config = dict(
    d_model=192,
    vocab_size=706,
    positions='rope',
    bias='none',
    init_std_o=0.0,
    init_std_down=0.0,
    beta2=0.98,
    weight_decay=0.072,
    lr_head=0.0089,
    grad_clip=2.0,
    seq_len=256,
)
MLP neurons of a small language model. Each row is named by its layer, matrix (up: input weights; down: output weights) and neuron, and shows model dimensions 0-191. Each number is 128 + 32 x the weight over its row's rms, rounded and kept within 0 to 255. Numbers have three digits each.
After each neuron's rows, "fires in" lists the words (lower case) most often at its 100 highest values on Wikipedia text that the model never trained on; "fires on" lists the tokens most often at its 100 highest values on Wikipedia text that the model never trained on. A number after a token or word is its count.

L4.up87:065158117141106079110112119095147102182067178092137127123141169170144051097164106139085126169146164116124117128057102098199155164097142153152182097093135140175161128187120112136142177154145133111084142160107130100132161095181172126149171150149090042188130120125160151095119155058130155121082112132162165122092098140114126133148109111105161084106131098137152143118094112132171129089103143121185158123106199154145090159162200147123155115101074133125167132109141158104129131138107097106100145133131137173131161142116094102073058165103128094122172136160104075131102104144139173232
L4.down87:152113156070126201148053140091114110112117142132173144155158074090112155126126167180099164138102110132173211106133121126156131188121111139143120107127124168165167094082149074106149114104071121127117148124129207089090142165112168196154098166106097093157098118060156123107146122097108102086166134104106147086140137128075148109112160126162113106160116113156099200125069194100060138148082112105130135067099133096100142099096159167089212094150105094143134136160164109170108177142155112195121130148134139073129180157134169171092132152149115147155117108185144140116090118147110099118
fires in: "m" 29, "mm" 9, "force" 8, "km" 7, "cm" 6, "threatened" 5
fires on: "m " 54, "en" 21, "or" 15

L2.up214:158138120193158128146124083096137108132126114120118115086172147122127096097140136163116161101092148139089084132151119106109165109081129068144100116100151063167137127142121103189097127150126096077166140112120092114110148123123108119121183132102151089186172106188143127116073166087108115118089085121142099193184081144139161132151152144136126130148144139064203184131076063152141093111194127068127058153113129158133129153143164185095102136106113182094115078163177081067164139117075163095181177128168160135093153120127097161092099067157122129089168159166108122126134141133142129210
L2.down214:138135129153118089127105165116186092186213108129133172127117159147205127094119120087175089108129132147124095093103150120132111173057096121105148111123088143127154151123111141152127127129169095060141080127089137152095187152172157146186108116099047105145186094096150153119094137093142116092125087126178193065100087175137181098119109056094190108134135145117079122119162131121062131059091104139140140128130109089143117211136070086121194114121146172126145118075161157136161126127161140177165141105161157133113151118120170138154106140110137151130142089083109121057104143153128110148
fires in: "the" 100
fires on: "The " 100

L2.up445:102197161174134152103139063136150165150172094143110153143130152151132125106138137126120084157135148196134166181154111105156161094128116113090143122145193120133105118196048141121102109206081107091157182126100137099139167092169099201157094147133129126115117134141151160098157180092108105098153111119114149126117100175163136130147131136127175110101184148054109160186162147123186105084119132088160151155157125198135070111080087129102050120133103127063142149134191157100104104119092160172070140130175107138148138042167124147103089105131137135136116087175148133163150126122121086118
L2.down445:071177131108110154096084174135132069098111136092159081141110136144128170082167128147149121126051144122098135126152154166103155170081162146217128157139155135117109079074139167171134119079102146136152078144169089120103161195186102148164164112133167128151063142079144136095110152179152168155144068167080128169089099136125097096170100113156114171114146116086182112158115124116148137121147159126144141183125085123149139140141150161173163167143095124154076156139076117096189116165104175157098106184181121122113118120178118068119090085123125092071142152097136051106103137136161102153
fires in: "of" 100
fires on: "of " 100

L3.up522:118171153097102085133077057158179123128157113165156157107106111136140164085150158098123116167106188138107162157166131128118148103118107143144160137092120051160055149141095124210109105166136082110125173135094154144142118108164110126086160061144087122114115088151101126121096153151123175142108120134146136165159131159145126094129125111171111111148201187112175107146120134143086139117083099115100053133116132039136092130118171166143169111133151124127054144166117108100102090137114148131108127089205128171093069077137186145096099075157147128110161119123140077200075078183122152146
L3.down522:097110147121112082174120150096131105167137117104112133169095178156156172055118080196175129182138222094095143118186148035118145142139096101170124109164139055232102164128145175141125156131145125131141164086123154103122102186150139085088141121109093177175154131189111108061107178134146158109112140165145118112132123145139139145117121101144138151118141126141115183114135122131126092109096121109102080131170132104130118165155153120133146120073121166103127130247136096109133125106149152118130160138140097192136120136085212121116090098137175124126103107116115090175094088155085124107
fires in: "although" 17, "was" 16, "character" 12, "thoracefasciella" 6
fires on: "ac" 38, "th" 30, "was " 16, "ab" 6

L2.up523:095171119119053152134100144147163149123106141151208087149104111131148067142148159115075078130098132129107147177178114122136157122097147151112127166094083178147136140152153152090140134172120069110101175127134129140123070123145129066157201105187136195127059119171203128103133133096095135068171106092052087094128106146168200093201155186169109099142195099124121153163177124089176136105118132101137138119134102140139069119091188118146146128153122135110138166141136143123053112184083136138128152119170107137104103117131158155121113127103107121096106090093135071160120096135121152098
L2.down523:040159123139159135125120181128211157152200114097101111124146132147152061078145124096145188139043170099171121101095141081153124169147118075105131095123140134181157168140119107124159127064091090140096091099129103106063090158142085100135137103150110175107149137107171052110137160130132147154146134147138133139150125063111080081169093120128086097117107113128110143124134186138151129155183120100098124149093135103107088197165133182148143105127090126071168117178163142140083128154117123103107126144151094140122158078139081076177134170178137194183125105156125092143130140121162159078
fires in: "had" 35, "have" 12, "further" 5, "again" 5, "has" 5, "with" 4
fires on: "had " 35, "ave " 13, "ain " 10, "er " 6, "over" 6

L3.up473:158134174193109123093126070147106112153132094115174131126110143180098094122105144137126099143087140153095199140147101146114133111091137121174124141179188112110137106140099165123073140161094147117143124108115068109092111099208072141136155124117102121172178142135143141137101210118157153095117150121097105097129127145129148099104099178186133121127168110134152079127161129130103095137155101139090090132117090078170107182096129121087146112175193145129161110118113137100128171118089131221134073105176177133136141091159150165137094001167103142080159141149053155145101119125153136056
L3.down473:136085128098091123132166120113119139138133147177115164124126123188106149075085100100103129145078059127115067128158121164116110154093119124153146167142110163000068186125130129124158134148111138117141161119139101109114118152123134143136110169140128105129129125077081106160102107149116097142114092087102109090107134147143119136087115104104108101136086132084121119108116106131133161121182128090104126115135139157107148143122138099144129175114118142124104132000117160122113164130126127080154125112116165041160135126167121149104137178123104099146115117107132127120186106139173109121
fires in: "became" 30, "of" 19, "as" 14, "an" 8, "is" 7, "former" 6
fires on: "ame " 30, "of " 19, "as " 14, "an " 8, "is " 7, "er " 6

L2.up313:085144120104079172155150111137110074151118166146163105099151142095125120116138151167163142162087177131076150174142075129165122101080157073085153138068154107157126126159083139117144037150087141067126165141096158101127115092141086123097134113119142140139111135172130153066121104150119113102123131089116104103140104220166110150132126137115064140107142100127139214211162138160139146103153093141133125090107168154122098174113160159205071116137133129118102162132137130075112114150104119123116088095135128137148114066174112067092051107129107121033171133150160114173107065102164106121
L2.down313:083131105106131093131115140103107081158157154130198066136150151112125054126106121176139118129156160114189138105091113110110133179103120110147151086139168122181118131161106116163155065096083152091208107130163118146092110118085081182084087126128138113145174122105094104109118161151123056167175121137128181113091120117170122106114115096118166189104144117064103167174108171144143152136091127145135136094180133124130115121175125139138149058118196103137069169195101151115139143154112100103140098116112146139125074062019117144181099110142146158115122155177162092147169102070116115103
fires in: "of" 49, "united" 16, "january" 9, "air" 8, "february" 5
fires on: "of " 49, "United " 16, "uary " 14, "ir " 8, "ember " 5

L2.up691:172159133090071123121081142103105129160148141109139127163147207134111085161133102092196107159116176145123139159146080114097152142126154133115116137130102126144087093146111165129098090142103147098131167135124162156081147108145146140114116089106056110149145123098150160052168144138117085134203147091198108129062121121185147088145136144106103101099223097060128153138096110082110109122182101173111139080167178121049063162181146218144118117158135130077090123149117165051093128147116159120144092126130139174127077103162137142148116100111116137091158132120144113109082137169094169121
L2.down691:099068118058088139164060117116120157161169162160186116140107145125109179164141185169152126180138086134101107173147141144109093134111111178117135112105117123124144159099157146113122101152118149173089114114139075171137107106082126123190085052083106133106108128110142122157132143155109162086132087136119129115078196059126107159126085158176110077146070138120109102048131136099109131098139139113118156124139146121190123120148096153132093076077110099186092116123139170122066092118160053110070113118117113211103173172161127107131157156080100113084144127154212111156150119140138120171
fires in: "her" 29, "january" 15, "may" 12, "august" 11, "in" 11, "february" 7
fires on: "her " 29, "uary " 22, "ay " 12, "ust " 11, "in " 11, "ber " 5

L3.up625:131134162169155140184152147124117096147112180099170165144155204145120121088124143070130087163145158166134158217140123152162128116159122116158115100113139101144107123164118192129044141123137071103191125136120148148114139081138040147163117091078140107162161163148180169161103174126090144100109091178154110200085130146095132077118139158154145107081148150125140154125104139123156157101204117164089098182191167112186108136140086107133120120184140183104114162126190111141120068116070160189128116090147118148143153155135151155159131071161110095086142119130140147107151159134102169120
L3.down625:141144092123129111101130096135129175104108104167100130156078099112145112165136111106126163108127115151159116116074087217104139147114154113113162088124131142000146197124105094139120131092146151111114125122107172101158141178130184117130129167110155119135148042100150132137137061147164168103149130124139140108138171134149173165136156123150073166107100105130114126104107125099123132137115160123129119108129128109098135237157145122145117110122146137171095082000105133106105136099173159082108141181119096130102143145113092098132120130122164115166122160080130092099098101115083094126
fires in: "by" 68, "on" 13, "in" 8, "of" 7
fires on: "by " 68, "on " 13, "in " 8, "of " 7

L4.up43:175138203103106127151140122079135161162137102196107152108138124188093142127157125091135151139096109127095195121080143120099104163138121110197156122115183184144135102114122147178129102170154155132142136087116076105131108166195117110183169136129144124172199102111112169098149120111092081126152069119095131135109136186106146143128153140195093134152121170074149166205117091157147101144130115131116075155164171139154143171171156149111117145173111152123087081158163091070144127160135098124181103137128104178081137045118125070131082053127151095122178144134151164163085135117143145079
L4.down43:146130192190134098123140103064120126147143135152149162139106122150144128194132139095055121136134059143110132124114132123060157203153131142137078092146112129181165147167107124101132118188099050101143112150167091133072041141115174119159136117171138137122099146184126123187107096164121120141135143129162176102128129182107127118165085134091127168179173128245147098082135148154099090119142096134154204194094128154107083120139122107095112094182097108133105201134131169150166132129177177160142131083127172110091161118110123135129165155117154151152151079145153145133147124128143146153
fires in: "second" 19, "group" 9, "management" 8, "succeeded" 8, "gold" 7
fires on: "r" 43, "on" 21, "ol" 12, "em" 8, "ce" 8, "le" 5

L7.up595:131159156164083121153124081157155128118191143073178126103146163166170093087150122135095088136141133170097102120109143096126183136138106169132063102190190071136147135171145171166068109114074126109115172066085103152109104116169049119192123071135126115132115149143084133111125124137074102158139169139116144096049105160113103098170070149129097142071132178113121180180111092185141084135131131139161094129149130112181073147146178158120096143107148145138122086134159131099059143152057143115107137105176106164128100106166167093140129108126126115129180121145124144109099097183146064114
L7.down595:154108141151180070103120155138153109161195109171098166084152156106165097134165122141142127168044118141090101077184166125121186142069141037164135135135139088149165128117173165094111098126145087083117116122106104197216065109120081081159105120132163082136106079078143128126228169115183145132098118095107159111077132115123141186104078158152114117093143116113106147108139148121084137119077151123176156131110148121133074102095134139118093120077179095114099116172190138079138114154134159123097132129123062152125120098157115155112114069118138117128119165110140113128116123149178134093
fires in: "july" 27, "german" 7, "legion" 6, "population" 6, "regional" 4
fires on: "ul" 46, "eg" 24, "el" 11, "m" 11

L3.up427:074207143116064072111069142112150140124096094082129081098085136157108114125122113109158116186115179157193140091157073119074140114156089165109115152162191180126124120125127133150098132149182097130110177125123136118059108148196113096082164108119148155076063145133130128088070180138074108166180171109121124126151132129211143106109149136185112118131194088119110171146121140143144129070125158074137089118146126103089071125161126136152109149155128160113105125126167110107115110182079178124162138128112123161120056103144179155107077139127110118168097090122150091171111122128108137191
L3.down427:078138135112125126142102096162122123145120114107096124105137094122188089159113184141125121147138143099179108147107134118075112139186123102164106130077106066144149099116109174180157177149183154083107124190139160065122142086104152111125131141118108176061152119131115074162085167140086080101148134159134111140216166107179132109116116176140120119130112149147123161120133095122195161134056165109188087120146081164114072139187091082145117146159167184116139119160097150133147131174191190097176182113091068149093116141143131168127123139137126108112089047124132084165107066151158132120
fires in: "has" 40, "had" 24, "have" 20
fires on: "has " 40, "had " 24, "ave " 20

L2.up152:231219134225086118151149161156127143141133077131125077121175157154116141149120121154151128173156138111036162119098172142127183113161112061098075147152134140116103076121106058171095125128145095066150101092151146176105099124104091147165132061154139142156073148167147092115144138110090095111128136132143147172130099179169138070102143131124095183084156154132108174132188111124104113157128136126146077137189164145093073100152130098090134084112117084140116183130127089125159080182096097144111133128137113118090104091161098108078148137109124081110122119119098103154130096143117158124
L2.down152:062116075135203098106092145122115125144155149127107103120157048064102133050166104066122108099139148144138111110142121113133116139145098187125085098138135081137159062121124153119130110093107144133151132178148098091178157173132089152114148198177103162127091102159133110143124089140178200146163125159123085146116109088135118121154107183144105178147058117122105149155156171145102160085103118114086129107100086116180193196167159113147141185147129166174065127184107131155183115131174117107122143121130193087126136172158099170115087097155113146139157210161131138095121135126110116124
fires in: "for" 53, "and" 23, "although" 5
fires on: "for " 53, "and " 22, "h " 7, "d " 6

L9.up553:087133068156141177195092157145122130142128094120202140109093159175125160177127138116088141164116139172059225169120065141149103168093057141122115118137138094134109103170147123113072090132114069104115118105104105126107129144173084144222113143131096134101127155123160141098088210142119105100201111099108130125132137154106126076154142152104122044137115109109187148134224147106147147090118074116144104097157105174122136191083139115121080122146083177169151113113145093117108121181103138184116160102149177139147126129116157135135106105105130150103121110127168105118113143138082114083
L9.down553:114111110104145114136106102110121137126129082111174106150080138157103085133122111113096111132143082150168124133160083173155161136134136137124108138133131142000102153144087115074107210104130132123116147154155060088148109144107100142149089150119148123124140168137109136149052125144126108155154105119103106064158234086121181151162118103159114135112120127162160101133130156155114128102173093118199088158116098098121139170078168035120127068147154110138160130073160133100155099121142115130153127115157124120135151118110230174123137151134119162138118191087192118106147097095134071139
fires in: "after" 22, "to" 10, "is" 6, "with" 4, "despite" 4, "had" 4
fires on: "ter " 22, "to " 10, "es " 8, "e " 6, "is " 6, "s " 6

L2.up161:139125133214113113107118121078116096152120056159146101129135176144143096102124120180172136149085119118109072142116135131093164124070101085116133145101135047139146136141101075165128153116085129063131180132144136137103131116147133126123146082104167095178146135221177117119083182112115080111114032091130123185128107147158076116144153128120134117125139154084136138121100094181165096115169121086119072156119121135129123147190136157143128114152128137044108077153182061092153107185068139108168132131183170154110164116135098147089109056155129133094154111176121060124138147142141152140
L2.down161:158138130099093088113117166114139119163208088149164178144124215146158145089087118071185091110122120130146113091114189143122091167073148157083132140114093134107124160103089124165142139108162088095127054157060183165067152126171173120151114114096054118148136112090158111108109121132144137106107098131186208064119093194126142099089061062120205096144137132128064102095150105118093117122115118152130140130102107100163164151114085117140209105116171156125159149074104167143155152156143101158128134112133167116128156129115171139151117138142125135130162110079086088091116132146131152146
fires in: "the" 100
fires on: "The " 100

L3.up117:126190123160140136098141090152126099173062125074129154145161115150094072145112165072077151145168178171099130165120062111152118176125072181134141086151182101109092102161121168085077133161158107122141098109126160140072142128178110131160132099113125129186118131151111180142142184126122110154148138151145133091108115177097122026127126124154137116174127144144207109118134127116173111075147134126148131096144131116142122196133123141109144162163121192128144150143121149112085168163108137165158152108169115158128092045147130094123107141167108124105225129227104079097122090161116089151
L3.down117:168100154091161081166153073150113139108143145115121121138078125128090134088086110132087145122087104102101159111134133166148087119143163136114143172176119166000134142172111175140139148125121197105153181149155096121131114134121094133099128138106122088092153156073141121146145139147206147127129134135114111137145132120170168206151134134167140166098131147071126118136094151125146119156161129138117118152095128106197164109122171114138116091128154037111141103079156136187172149123148127112126141096146131103147133163103148191126124099125110170152119123061194138129179143104096086123
fires in: "is" 43, "are" 36, "of" 8
fires on: "is " 43, "are " 36, "of " 8, "s " 7

L10.up446:122161108180160157140136148145108082162114158122127135117121118161082133146101075109110129196130179180078143187154044128167098081123105111146095099154124084131116113132146112085089085139096082084133118063093092145119123150146120119165151134114146138183168140156139231096102176072084152110172083101087098169119158126098150065131154168126125120165143123121148122145208123116136127090177091107143141116165099140139115110077130107111085096116072173111122145141167120056075175128065140174085134121174118100098150111107167118087149141142152144083132157129177125162126083111112099052
L10.down446:129174114138145136129068150139086156118127122150122101148152144150084126143067130159172094123111090097147095143171100167114157121104133112101146117146140137000158173109154121117100167138138093136127121099088060124106100154106154119142105130157160163137110147118140164137087134159092125115153104110088095111092187111131151138159119162145073114141148142143132121139181143124069088113211095151155139161192117084159162177092155084126109098142113140106173158030192128099096111157117130112072184100148113085110101122113098136118131148162128163123161182104143099111138066112148104105
fires in: "on" 25, "at" 23, "in" 18, "to" 17, "for" 6, "of" 5
fires on: "on " 25, "at " 20, "to " 17, "in " 16, "for " 6, "of " 5

L2.up441:109146156170130137139125051115133153181122080092164145133141191119128127071144157112081118162073146143108164134173152101128118142094123110147138129139129069138116124162099127135085133187125109064150174126064122112098134166158071152166099107122151183178152119162144168105138123082148146083086065179096123133114129204131112098090130144141105106110099141133134175178166100138113123156143102092106072152191120147167074185116134098164120141153175148095150103153157098111123090153051120154104155018176114138098082073131132167143067080147143117135174152144099145152111137085158117086
L2.down441:099155130134108117131136149149150104164080143154086149087032124130135132096169043140170103128139081118114127094074159172091244129121160239141078141135103213092111151119122160085111145109073142150148119166132061109138122197153161126162099136155112133091107108064110100142131097116088126157162182142081141110089105083133085163153177175182170097087141100114104097085114131067173133097109137160147129149091097124157171112100101136127136136135120139145116091095101118126125138179182158145110104125084103126183115155136099162156133113145146147105112141112169100138081129148111125151
fires in: "of" 93, "local" 4
fires on: "of " 93, "al " 4

L2.up237:154131122145128105145088083146167114176153047122087169092146139089087119145162181135135086208105092167098140121141139112126141132055146130184146127095070096148091119126080147155136109142146153119114136133076156142188138135109129184100144085071141128134188170137098146108152110134118084084083158129151066149127124132162112110103063143132141132117186116101173105157089098115113086118156111129116072131147157139135066140151099152217103125128114141116051145183112163064104134095105219149152096144175123151120096093182151086113124096156111123100104098185141120157138108152196121171
L2.down237:128126136145127136127188070116160179116146114141142123105170132145133186122129112127086167178221104083088163145083147113156094127144115168179182163133123138063158106130143166115129172111133067166126138132146161137151032175111113097124148138174153128099119136127099060136156158134123171133129121107124097084087112119067106090102182066152085118181145136132119119103066142156084191116160123137149174146099103150165138130166198143147112099057113097090173116129137160129096152110121092154109077177135165117184151073152067161078160173149115136131127148141127114132116054158131147172
fires in: "was" 81, "is" 19
fires on: "was " 81, "is " 19

L2.up5:140123110186136157116151116168125108140074099141118145130105149139126147146153111123091176127098134110103076143113112093098137114088045082118132130143120073137155135148110053180133147129082076114151142116158096152108148157126104172115181093077149137163169147158158129125156176099061150126169089108177088183068122124145121022102150127100121116145140108093210126133124075156097180099134137088136109134142112163091107140178142105090110125140143164038060086152160052098104133103088122170162172150137161095109151103095111114112125103137110116096148074120121167192119146104132111202
L2.down5:146079121136104129139131126140139124120157116079132117176127085112173163112147128067088099127121131144126120145141159153135087148147097194180152064128082126145106127170145164098137137105134110127154120075028142127050108161153109106126090112154104132156157099055178149133113127136131150099109120133120182049068084112125146119074109143130203093146195144131175122110160137109129153142169156167155118073143095138163185152134096128151155062120140069143145135165120064127176088162136095162145127068132137098195141128101079147128127145161149131118122129137067173020108156116177116104
fires in: "the" 88, "and" 10
fires on: "The " 88, "and " 10

L2.up695:076142099076076159090127131101108096195121158119061198148086155174095109119108085128125121130117146118075141117166078113112114128081118129095118059189116139126175116152134123117094128135117092138149123116094104093105178151156151110118140138125063110135120128140193107141080201168119026145160118094170145104131130205145147042138133111208174100143143123100119154163152125130139128095185139141109131104129107150109125170158176140103152161194083208102125159104168086135056114130119166104095171094148126108125102093079131116140126110099101130106163116155147116194131100127102120098
L2.down695:141062106131118164164089135054074086108142214148127067097193126076106123167176128153121128117131053119116139093140157114168079112138127180169173120117149162183104142186108105107136117116152197128129152193122152077112123081113129152107146155080138093124098126092106186120125132125141096138112115139159108124149135073100134156159169117086145147144082104117143159151085124106125173129104117123124137117171108089144156105255134215082169141123121108148129108118093152082091152171156142133175156156105118141105108131187137109144093149156153158098173122121130106128128081111168143165
fires in: "that" 53, "this" 23, "same" 4
fires on: "that " 53, "is " 23, "as " 7, "ame " 4, "a " 4

L3.up151:124141121128135121149112135184150138146120170097129150135111188157093106151122077070143113129125161159071180160120087129150156106096113108135043124131111134118092127135139122145117166142120140041067195116124128120127136102153073135180171108105196135129125136181100113114119190113071183162137145166134085217070143135139102052134137149146136084135149114140139176139150121113216170128221129162124120145150154114126080110114151122111083152136079165140107114114163093100053097188075189162065151108120087134115130125165109113173101137155106095117143088139102136168137128130156160116
L3.down151:122153152142185116078139142148110156090167080116135144112094168141088082093081119135095145119108135148115165138107076250152115121092195147166100112107152105098134159096154143089071119089132131075100131120095109109122156159143139163163127114123169126155126111105129145115069139159107172087105090145075158100114135103135186109180143162116040133098077120148156118147135157153150176150141130165122149146101074146149107208133171097122162157114137176155107149102189145084127163135094145128124163173157098153117158168126085063169123145125126121128140138084097123157058208064119117063
fires in: "by" 33, "at" 26, "from" 23, "on" 14
fires on: "by " 33, "at " 26, "from " 23, "on " 14

L4.up58:182125143146071111136100109147161136120055161170153145136182142158144097081166175153166127164097132084099168171104166122127106129152105149158113076131163115152106109129077124121135123136077158120193125065021085083130104112207127116163139164121138151141147179119096150146089122077095081112164044100115135150132132218111142119161163153161140123148123142066168177146125070162161114135146145158071133189161139167125099136129113135096094114161115139071113159155200091101149145149131123106129148064113101166080120106129120102091074122125084129104122136179121092137120107099134139089
L4.down58:125079160153103086172087100116078154198109137190139148134133176130108098185082162147141135147092105074066150160119121113122165112185099096136130095137130114188129114148149146106178143165116093106142083151161062124121139116143155165116139150155100186159112180139151069149118182142087116129214107179155164122116169162137136127096167091150142194173113132154123106170122143173096110159063165131146179153110165145091129152098170083071129089165117121114090144165153174137162144150106158175078099105141155117128098126145148155081141086145074131058146092169117157165139189108157149097
fires in: "second" 25, "college" 20, "group" 6, "commonwealth" 5, "neolithic" 4, "commons" 4
fires on: "on" 37, "le" 36, "ou" 15, "i" 10

L2.up526:075147148133109171113140133131115117135051202140110157191134132162114076103122141132098098130134139150127136156168118109174188130121117095098149065161082136152164138158103091123138136149058097049151139081111131103167146052140092157115107127177098162154136170197157108121086145120099086103164118124114131170118130124089130146118149134147175096092179173060088170187195117161168096129173088106115148106141197097126115146112137144089104106147084141090117074136203138113126127111084200070069118144151083154079101127111103110136078134139102128127123100148152139200137129107103141105
L2.down526:076122154125173126086076118132164101108106177151121029129112211120110144152143156145103138134075061116071147171142112064157105126110079153150233096154163132156161170115196131152108136139175113077151132144101099156125098123130108132148139086112122120110108116175128174086082151104154115099131103146174122115084118079135148141120115130136159162144154112102066120137141129137171149135071112068114129151178108060158202146165093171089153109161148110130093125163138167129111160130085118163136100153104102182086123098092156177150101159128164133091164165104130080142149091072153086159
fires in: "of" 64, "in" 16
fires on: "of " 64, "0" 19, "In " 16

L2.up473:092112139179107101159149073156136163146112136126125162085160163098115103106145118156143142192122124151126095148091159114196158132090116067141161105168166084184077132161098139148136103133117101117181180111116134146095146053116115194163117155102108170151167175180153163112161178114132133096151145141093129109156087187126124063106123145156123136126151097131158167132167124156143155121185133123151124142134145137086138116059177148130070093129096158044098129182192101110109184173123239139135151120190105134074154141137138141087080142182137119127157116142150160158168118094170115155
L2.down473:088148114189145133133152135122163115208107126102129038102137166102088048146120188127123075123147121075131108123093119099151143171095125155090124107176121163154108124136128137111178083117143130152173126107131088105100113131138098197078127149151151144157122156119114126095101087099139100109184106148076043130103170172090159116140094166119163128135160093106141181133145130087118135175112166204116182140121087130182154195142116147123148096160127149176167122174170124185108151156121146164145131142211114099162127081093087157126104110134107109083079103142140210091153161124169160103
fires in: "a" 22, "to" 13, "of" 6, "or" 4, "couple" 4, "southern" 4
fires on: "ou" 34, "to " 13, "re" 13, "a " 12, "A " 10, "of " 6

L10.up29:151194101215139068161089111159139160118119177108151171128092134119128105138117096119139100092136124158155131127140109140128133171112108141158043160097128139141087126116069095123124123130204092121113168105162068167085114106110093149168159091150078103077141132185136097101126191089121183124151128128145053106140091150157138090134042154066089139101208102129132150159163167125151136104135082093117108088185105118132104120070161106161082121111158168148092117148117101155082127163184155165148173103185165132111077128160155139072108116169155164170159121125166110114147100146134142143
L10.down29:141129173130141153129133070133114158126161126106094172119123070147095151140172183081093172177153164170064081132104155117134079163168141151085161185169138133083089048176149163090108141109157155156060140105159093111160116125115123098127137113178119121118103133078125133132186202136115083096164163158208105169165126145087178139149079190110114072138063157105137138137114132138123140114102119159110110119112110199137116120133107164105118151113124141104103123100088167096169087118131112173127125077077134192117129094174144084181143109100169134109109047130167102102147136110147086162
fires in: "has" 28, "had" 8, "available" 7, "thoracefasciella" 5, "not" 5, "have" 4
fires on: "has " 28, "av" 11, "had " 8, "or" 8, "im" 6

L3.up556:167192171196079142151135132174128103135128182132114132109159173102112120097131131130134081166161159139103078163194107134172174044078140110127115158143141110140088135143105152139111161111104087086160171139153150163055142200148065153178161073142142096126115120119215104145183236132104116091128088124124102124132112148129145081120122200140153076070127126146174133142171148119150119156145147113167102125124131109153088146134152077112164108167121148106134172133140122112130083168117173167164105106196146119167137073122101186132103082141123119147175110170126107136121095144137092097
L3.down556:089088081108135121078117067113115114117182127151156157150075094173113120118180062119096127136129090139123144121111104159130097173130053112120132094129156125081081188112084109118097114101106168121085082142133101148107119168157228120161124143086143121150107082129147101093187113136136193085080108099140112103171103084143144133138114076178133140135134155116164114140125174133147087124181185126108143143134125210076143194114126124149137176083116145174116130056150154132098153160168152072138133148099070096118144191134057089166157166124138128171131109087115132182095131114145170171
fires in: "for" 48, "and" 12, "are" 8, "were" 5
fires on: "for " 48, "over" 17, "and " 12, "are " 8, "ation" 7, "were " 5

L3.up724:150147113149104099117097075138150091175114160148118173128094168161141121131112097149135139127152146125152112141147070111176142076148096085074050105046160102136124116160110121126127105114128080072097092121144126133085088090165130147123147093128139102166124137199134158079063084057116142104127076115142160122070103121114150077169091122062111146076178117128148122181105122076166162139124127146137114076131140163165071136103183132103125099137099152125139126129123133107105168072066162085086131073166079127095181122116078118080108172199120091152094122146173156178132145139098107189
L3.down724:105117127156196103077112119121185155165083104039130105094170137130101161153149138124054109155168125143145168096143135129172086089117141138166132090074169132101133141156129161129153122140179168161112068087120082088073202114076096139136141145145134155166173129164091139039052176105224186151063076122172149125133151115101115114170143143129094149128082149138121160163103144136132149104105106094109086128144120132160125162114146123188112106135188124079172118144110125130124133081098123131090103115110177170108096132150104178132127091124163138135159159135145128091072089137134102079
fires in: "in" 28, "m" 22, "ft" 9, "mm" 8, "km" 8, "cm" 6
fires on: "m " 47, "in " 27, "t " 10

L2.up457:115135128114092133165119124123172090102146168174086149106108139148106182098145140099107097186108140138096167097092132129134101105094140173167146115115112143144088098175099161132066104171047131146127107080128068097157128141127073163121201133101092047126162162146129183107154166170077080105142141159157071152065136129130115075121059100155140135176158143122180100154099126170138069102180132165141094125106108153119109106080105175158056157152090145114136172151136202097127155167128158158102114147153179152096163067171119130083131083124138139086124097158142104193128128140143100129
L2.down457:143147153132173128165190072137167132167157120162135116114144154155092177155130137103121111139147096059043173110116104170149054155062125172141196171118104169091132114163155158150088115127152140140146136143151118125110112154115057107106159117145162027116167106120108152102147163119128110128139137172169087132091173115086123074108154123155109146140141152141151084158141141161053127110147062100152113139106078137175157150108178113197150101119125095108158165131170164104151175126095130197118104141189230125156160066149152132120138119151099154118125135088137082139117121128094121087
fires in: "as" 33, "became" 30, "becoming" 8, "been" 8, "be" 5, "is" 5
fires on: "as " 33, "ame " 30, "ing " 10, "en " 8, "be " 5, "is " 5